From a checkpoint of a small transformer trained on Wikipedia.
Size: 9 layers, width 160, vocabulary 8192, 3.98M parameters.
Architecture: LayerNorm before each block, learned positions, no biases in attention or MLP, tied embeddings.
Training: a variant of Adam for these matrices, 138M tokens, 8411 steps.
MLP neurons of a small language model. Each row is named by its layer, matrix (up: input weights; down: output weights) and neuron, and shows model dimensions 0-159. Each number is 500 + 40 x the weight over its row's rms, rounded and kept within 0 to 999. Numbers have three digits each.
Before each neuron's rows, "fires after" lists the tokens most often just before its 100 highest values on Wikipedia text that the model never trained on.

fires after: " =", "=", "\n\n"
L5.up54:503503500478477559464546534507500471574503551481537444459522489513487528514474565563477521488532577517548526489447477545486488535476486544513434438519511515436456495516523426557506447472521496498456597527489474505478461471430414462476518594466495492487537491523563512503481523541471550500500545450576487479405445469438441501508487536492550577412419480467531469510514464486486477448596504483506496536475496509518446540502522466544465432510501511474441579508466537466566529546538571
L5.down54:475489511524543498484424416527504466458584432504497436537452486510524447544457494514518476475493510529439528537459494526500520429480541475549515440517517594517509469523450502469424475504487501558578448496503477474535489463490494478509558472539387484468480479523525516538513465601566452493538423544528470490563530463455617482498496507465477564548471489511468498481477484472478446441528542528499616512563547452525563513466451565542508517484513465551546500528500503491479481448491476

fires after: "=", "\n\n"
L3.up217:494488558439393568523500509459552499469470504480451529455460469409507446517508525490497598421510547531506463495476453533526513555503570576539403493531508486441518430467491537473521541479493516477432500515522445574486533519510576448550521520471517525538522531516563466513491512506519535463527507468532447443410525446449508479439517530471501559525583539465506448537538458434524496504510506444530553513529460499444542532469564472459470547523545518497478433491500499570447477518507508
L3.down217:515494497558507506457508546463511510492493440476442478511567443407542472460535585490477426538513530492494459484478492548507527515529427513504430496474515533512463449514468481544409427435489509473571524519517514537438510477466577415534534432549486500496481451567532506438505562437537490504455523558512561495524505477532531491549559473487564524555604475515523496537518548457454508535510442486459487541470496481524564465542481427499482480485537454555501429485474476468563523484535574

fires after: " |", " 1", " 0", " Goals", " Apps"
L3.up425:483546480514510524460533505586519575494470487525515500512491585482596516479600471535499545469535589467495578505564493505510524518504455479482494503477550461503539497539477518498499515516484508529453573501509462492483432520439534554539532530482455545521525505471523404492470428536430563524481512498492419482477455487470522456424508520547487548481527470544505419579514511552514536552475543453514458506503469511493500480487533549435462485493527568425464507507381577481477489479425448
L3.down425:500471518449473470465514525533499449528517520493488494470539567486561549478479433539549488509464485536498554476533472528505493478489513518441451471483470563550545553510577576509568503402546528560543500543511461559506488527455481483487535508511479559548438497536457546481484468548418530501516467505464528457469457538526483508436459525533522458536470540521442434513550487559540567519480540496471422521552523566445539508437390533496500530478431523407536485458421496521444471474442489

fires after: " the", " a", " The", " and"
L3.up275:478515528491614526550453529494536519529483482467494454524535503436485491505541527490465527488492467505501472524466594471500472528500501463579487522489519475490519454520493495480543534567522525548519506468471473448572470577454494462469500549509515485459484516517518480419487381501452407534511452401503511572508485461513562441591507488499400560512424521491418558555548512501504498507549522459549526522553464421514482445559458475497483468549498532457515501452547491482538487454558513
L3.down275:510541532449441524492570396464461450472479499520514485495491516615421449487506508472505481492456471488420527499526549496500527458441577469479515549481493555513532493500431532508532464512511505457478490569445506418448508562539485481524436514532493465526595511495484464548479581519510586538456534506499501504561480533467511562440464591440536453475521591495492477533493554499576477440509541506466510493474557437534538473465538501534493448500520483492482488520492572475480533564491449

fires after: " at", " from", " the", " On", " to", " after"
L5.up188:457510498549515490489489415604555486528553517485500520529522520492463524507501514453479515482545475518495494538450541488563569529484496505551458562456461476550467516351417457461483550526462481435543544488492497507496570503483444449485553596514539493392485450525532551484516513454506504487468477527445490489431519488522473562486497521497465533540460513530403493489537589512511547441532503475503536474454534523402424491534451510497458473512532531529496546448511504554509529506470533
L5.down188:550486433528454510491499550417432556491507500555513538488440567526451475478562497489544549549528555440425511434558439465477539521496441478452557490467541511499547527562585455505571494465484464532478454452490487485488487473525550489543490520488475528518498564504489484540435568498497516465482441510510479477501511495519527524508530457486476516405569530535579511521493479449538443532476483516432442536536440491543490567540431521511460512514492536411512435554521584450516454487476456

fires after: " in", " the", "–", "=", " In"
L5.up521:406491561511454541537489587487477484478551440399478460503520500560512473450491550464493576516460527595491539474526481437498484600501515557533448494545502435447507465508477462477513495414489491489443511541464505524486495594477461510481517449468456497431467513546502487530516581464499569506548500544543460479468594492466512493495434510449500525492495517495483426486483517455548575476473518441487584592476442436518525501567531539487512535495530469501481510470507506528496486473528542
L5.down521:559556464485442504514545515526505484467490507497500513413526428405475540471551544545453440579455553562490525550518504533485484534488501463543455476472466592547543478475469470542528488558535561459534512464463483533507562493478496506586528498507488494580608539475452576441468465491494482531443484538491498563462482461510496514436507473497503492537517521456521486463522513513581462474452496531453513537475414422572491483491469501465533461542505469529534450522494478450435525466475593

fires after: " |", " 2", " 1", " 0", " 7", " 4"
L3.up20:506484443481520471541536573516507538541434499450505529500512509466494471489590478466461484430521543481487499452455480487488503502456468530519545521538488435503540480536526546445405539618555575569429576460522416451451460485476537497538495535489440541512511502478525406484513457475578503536491437529485419527496475444497466480473529520539460567491515483476483531550484556547519475519471529427439538541504493498479443462467523510505511466563466603509530453546467531535490460470504492
L3.down20:546505502488456471512414486455494483499493504482539514475509538466551512482466468459503442534465490429498483526494485544479470550528446523524468495561481530506434548452484530488507494477478496520493501540463561418486490563452456513560544500488473505504494468565549504512505569556479493424506513421535504599492497574447478433511396548504453486380529499518503581475519496548487533556478539469524494509482462543490539546508585473552461489520516519567460492513513591502411413567527536

fires after: "\n\n", "=", " of", " the", " for", " in"
L3.up608:430520494458563514533436483525549474575452491473487472501513522516529425464483466527540513481511499490548500512506526498504500531550437597526494476496483469540490433518447521548484518548554500513434512496484475508523530549451445530456521563459519568485505472477567501423500486530399484522516516495535499537475487466507477446593413528451475599487455513527424574484475530478544561478581508426531557561459474527542488432522569511469464455472464443497518540511529494521454536478563550
L3.down608:488542527486467498479560479423425506515571530529532524475540483467444594470491550465482482543538573472447548519510509496520526522458508524465539494515450580470592468505506480544450424505493474496501530503506471459503453454510481495495490459534506520535536527485421471540518449513560534539515508500387425503512562514467489565522537524500533454486453517482566491502447450420528427521491493530454484533461478457546578411413443478504471444537533515559541485516567562462494550509517488

fires after: "\n", "."
L3.up131:522435532469433558485503494477483492525522498458434419488539576535526494463489548509540512487483462524555511463418444487512527531490514549562508471550538508465454451427486482449443531455447548488533498548445547539425520518478493502547481461498440466477506573445470447440486546518470519527572482509553459476501486441564514592502474522445492544558414542457488549486485520476558470437541469487477501565484580479477502505478551512525484454479413496497495574492498506573573538463484486
L3.down131:546447560453505548515522505455470532532484567452524470427582512520494536473524487544531532449488490507490494500420526521565571514501534431468546549560542451433515477557500538515577483498455493498477521519511506508507552477478518486466392449464496434530496515507473490589408547506506508513528554466459497472525507596428562504532479447495541411436522476476488450522476483495575499556434455477495478423541458525489511488498478501524495474508547465506441450484452569478564527498541460

fires after: "°", ".", "′", "–", "88", "44"
L3.up82:489505514483445521441578534493504530463493597512461520506491507520564533500554478530502563432424573529529519469507498452453479514464571531409544489492561455478497497544514553530539468500498518487456547515538425503464473481513451564502512467472479478502497476381575480531498493461506553517515558477528469530461462521519551521425473527395517496488531508480475472494537514550529512527498444558464502563529524481461578453500466494501408523447508493541531454506438489580533562485405509
L3.down82:528506554560567512568473431474485568529524546510541476509522448508505585467516569458476499474549552469533541548445486475467549394521477445470515531533467489448546511507514401460520500546465508579521484501440513508506520491416525424508448542508448508440523546521462503511422549487576453535457506494528523546496506504520509533476445471542482489504461516533560493428465457526471519508461480535506528434522487426562410505498477471492485523483411460494523504435488590518512512455501464

fires after: " (", " the", "-", "–", ",", "\n\n"
L3.up481:488469593475519496478523453465492465485459517464439420468506434512581526478492532566533574477449449558463515460516571450521614538469494567506534427480467486442483469518503492460481518449466534515524497561486561506450463577556500524490480504463460520470506559483633495445463569527486569524510560497500476483410488520515500521529478482487539502528475550472445512516578507484451493441515535516465534549516480517498540465477538505513533545492505475513495563512459523586453473548453487
L3.down481:533527418490509497518536451572445490453484545487448494509447501507519524532496499496475540535494583513546478513471518523414461477452539484441445468511495522513557467510498446494566463486534500490511520485556486499453518471496519392559451506439475493494556466533498503614455483396538476520464531533492514467499424495546569437460523539482553499480478465450489435495513496489553544497505519500504516568419588433563506557482485543489536422480537493560520497504565489506585454559530494

fires after: "\n\n", " \"", "=", " (", "\n"
L3.up380:454444518493518523483510418504540462457500442490459546504500516503492570508540477540495557457497576511488582482523518458541477519481540574509396542489476496462538443492515471454512481533516479504482562487475397513482537461488451561497536505492540533526469561433530500394505509524523483486515574532485544536420502393570483499501488561433480488537479528497482491472596525494538460414492523565440533512565489521483497500498451555450525536411557472473505450521548528534527496474487502
L3.down380:522550534501489489514432471544482496563466498493532508481448456485427457563451619483424517546569385466522534516511507517495499499438482475505519502533491477551491536534542507483543531518445485475484431514513491485467428492501512456497492472491498476504494488484453515542567513415473416483507511557469508522491480509534614465577483521560512516457482476537501498482433477501425517447559578442523483439509571465527461484533545533483498523436414547551549507519499441473573500521556516

fires after: " in", " from", " on", " to", " between", " of"
L5.up163:432458521514460534516586582499580534451488505452511473470468501565435495464516460518494469474526506474505524551491518480589499508520489498556469477518573474454450527385455455532491539557477514408504525509515486517545436463503467467425513531459507460432532514471546505518531481513433471595491524521529562499409541476435446530478499515534500528467430520481504549484502484485526596495494473475440595533514527530433465490534546485541516431461531461518512449516471559526463474507515492
L5.down163:559529508514509434492480473483447475476427446517416523471524475501567428517472530480496539516460520443437455458524563538504470448536443517559434493482488548497548503543491493507506502570528495513546491500539464448584579462523489546459499483446563479499523500532503484507465495467511502470492520462514426473513429547516583543481524540470484497490445500428527469560587427527472439470467560480506507465554543430522581494509562568478478566474471510485501562579500482456455557488545462

fires after: "_", ")", "^", "}"
L5.up98:521458515442523484460563516534500534529563541483466481476538518578507590545441495461492467462506555543496599449458423513476585448473526467479478545536470481445535466520527462499427515502549534547482473492574539485544478498464465562463522446493444443520455564515479525444497505549518480498492463525530492514511440482586499550504485505421496505543503585496510515523472481476577482447448456532498500476482563518550507514557489580546522506502463423494527432456499489463510486405569470
L5.down98:486459491547496556544465399461514455464453456542462476470502418450427484522481466500536524515496512521496489524488572497496433486493518523531547571420451450501638501536484529480547503510527482428494513454538481469546552462542462520454641516520528544477448523514455500468554452516556526452510453510533547468481468514514478487465531557498497501524430444507554470498426528515494463537531508461490512508527449531471462546509410531479541533512489546513464567492551521433486509457511447

fires after: "=", "\n", " born", "In", "\n\n"
L3.up289:457494483505415497487525513446441452530502552515483469488525495497444587494440516500521570422485499543513489498463511450480560542501482542477523524524533486464492503537536466498496442435534556473515511564480473433444459566560487523480518531490440464442505551469604533506523580471547537538523538489550532445455477453487522483502547522496516446484527499479476410553540424499509518514540474520487537550612474441385557458505509470536494453501514471469444550448459510581490483504503532
L3.down289:537540455500562516512450453552463540461478515422480427449420497557519520525551587545491531491504461464618509443524514525514570564466463488457450467529538539463498446527506530514482497548404445541525491520468482535423502453508442451504536510531521448498507487481459522511485507439449549471426570524529476542532490538532520498446499379522508473511487558516480584479510538464521526494507516448512482458526536450500470489458503503532522511512527540498587428531540441484530492459454520

fires after: "|", "\n", " 14", " 13"
L5.up410:489440504523485501507518525471505509502503523470461453501553560455504564465589552466475490468538423533507439485544495471483526490453546518508507581546513454468526455483525524530439496503502572471520581470486447544451570555461529509509499581488488426523473555542528455487524506496496563529611468417448444471502423521543481552472469485522458486496431485509492498512485546543521534446558481501481543511512543412504539534521496506546449429465534509543457568556532491584562460544466487
L5.down410:544508481479507608511548495524521532478494503557434504437520565494519511474523530499492542436518480503429513498471493543461536491515475499546484487549501384481516494494464524523519474505500576506531564393487440516495545570476528556463369466567515439451428476505529474486449516534497534500497523511434472471511490618452474528520488454484433482475511485458500495551519463438502574539489521522472529381479520482468507529500501523515516559487551504455507517475528520561545433551537510

fires after: " the", " in", " a", " to"
L5.up420:469402493417606573513472463547550418462577504489459511497509531504457503496489501415511502465525436514445515470447535463564536552485520538547477515543493476508540509475477485485490563570438480448524513483482478481512468499552473442493517519441550497441454552501489482489452520502533483536519478523534523493395510454469515486524504554495486563537455561515456574518563471458464524534552448501522551490460441524499576502521498588485509495518493450457436538513524478514479564443589505
L5.down420:470572499472504523441551480484491433478491507476529548535452502480479553514518462471533522498535528478529571485469452475452487531478510517543493438488456552515514390533507490595429550503530428487431548362508424523478515516525454513579470531512570558469478494483573499507504509528547479554503547461508465551506525526535477481449504511533595455466476456509541498526475470569507551541508503503499467533511481538453536461444526510539477511609466503515436540539466483506396478498501504

fires after: " of", " the", " in", " to", " and", " as"
L5.up140:481451484479502504529495447506588488488487491395521509405463506503518484473501547460505443445534419488511465500419519520511512604492464500533467483538548509450469529493482439480527509520552534478513513461486466414534490537501470488491504566470551519479533515453513489466512507543497524472484483541408444584413495433482468537546482561546449447507493531489479546561550518472465565470489520407559574485506546447522513491513509584489511549522491455557452510517502568462457524492567558
L5.down140:479514502491517443503508526497432458473516526475519507468575480526520554531583534436431553554563497461471581511484448485482502530544504517477568523507576475514545527472531487480515452485451502471507456443543532486460517517577457517517415469518451506483550454542520442494453549483518526446443500539473417466516569575404505496507510482457493560521532495507470477499556524533519514495482495466497451530514494454468411489480559504488490595482511476587561492579539497487379452521492482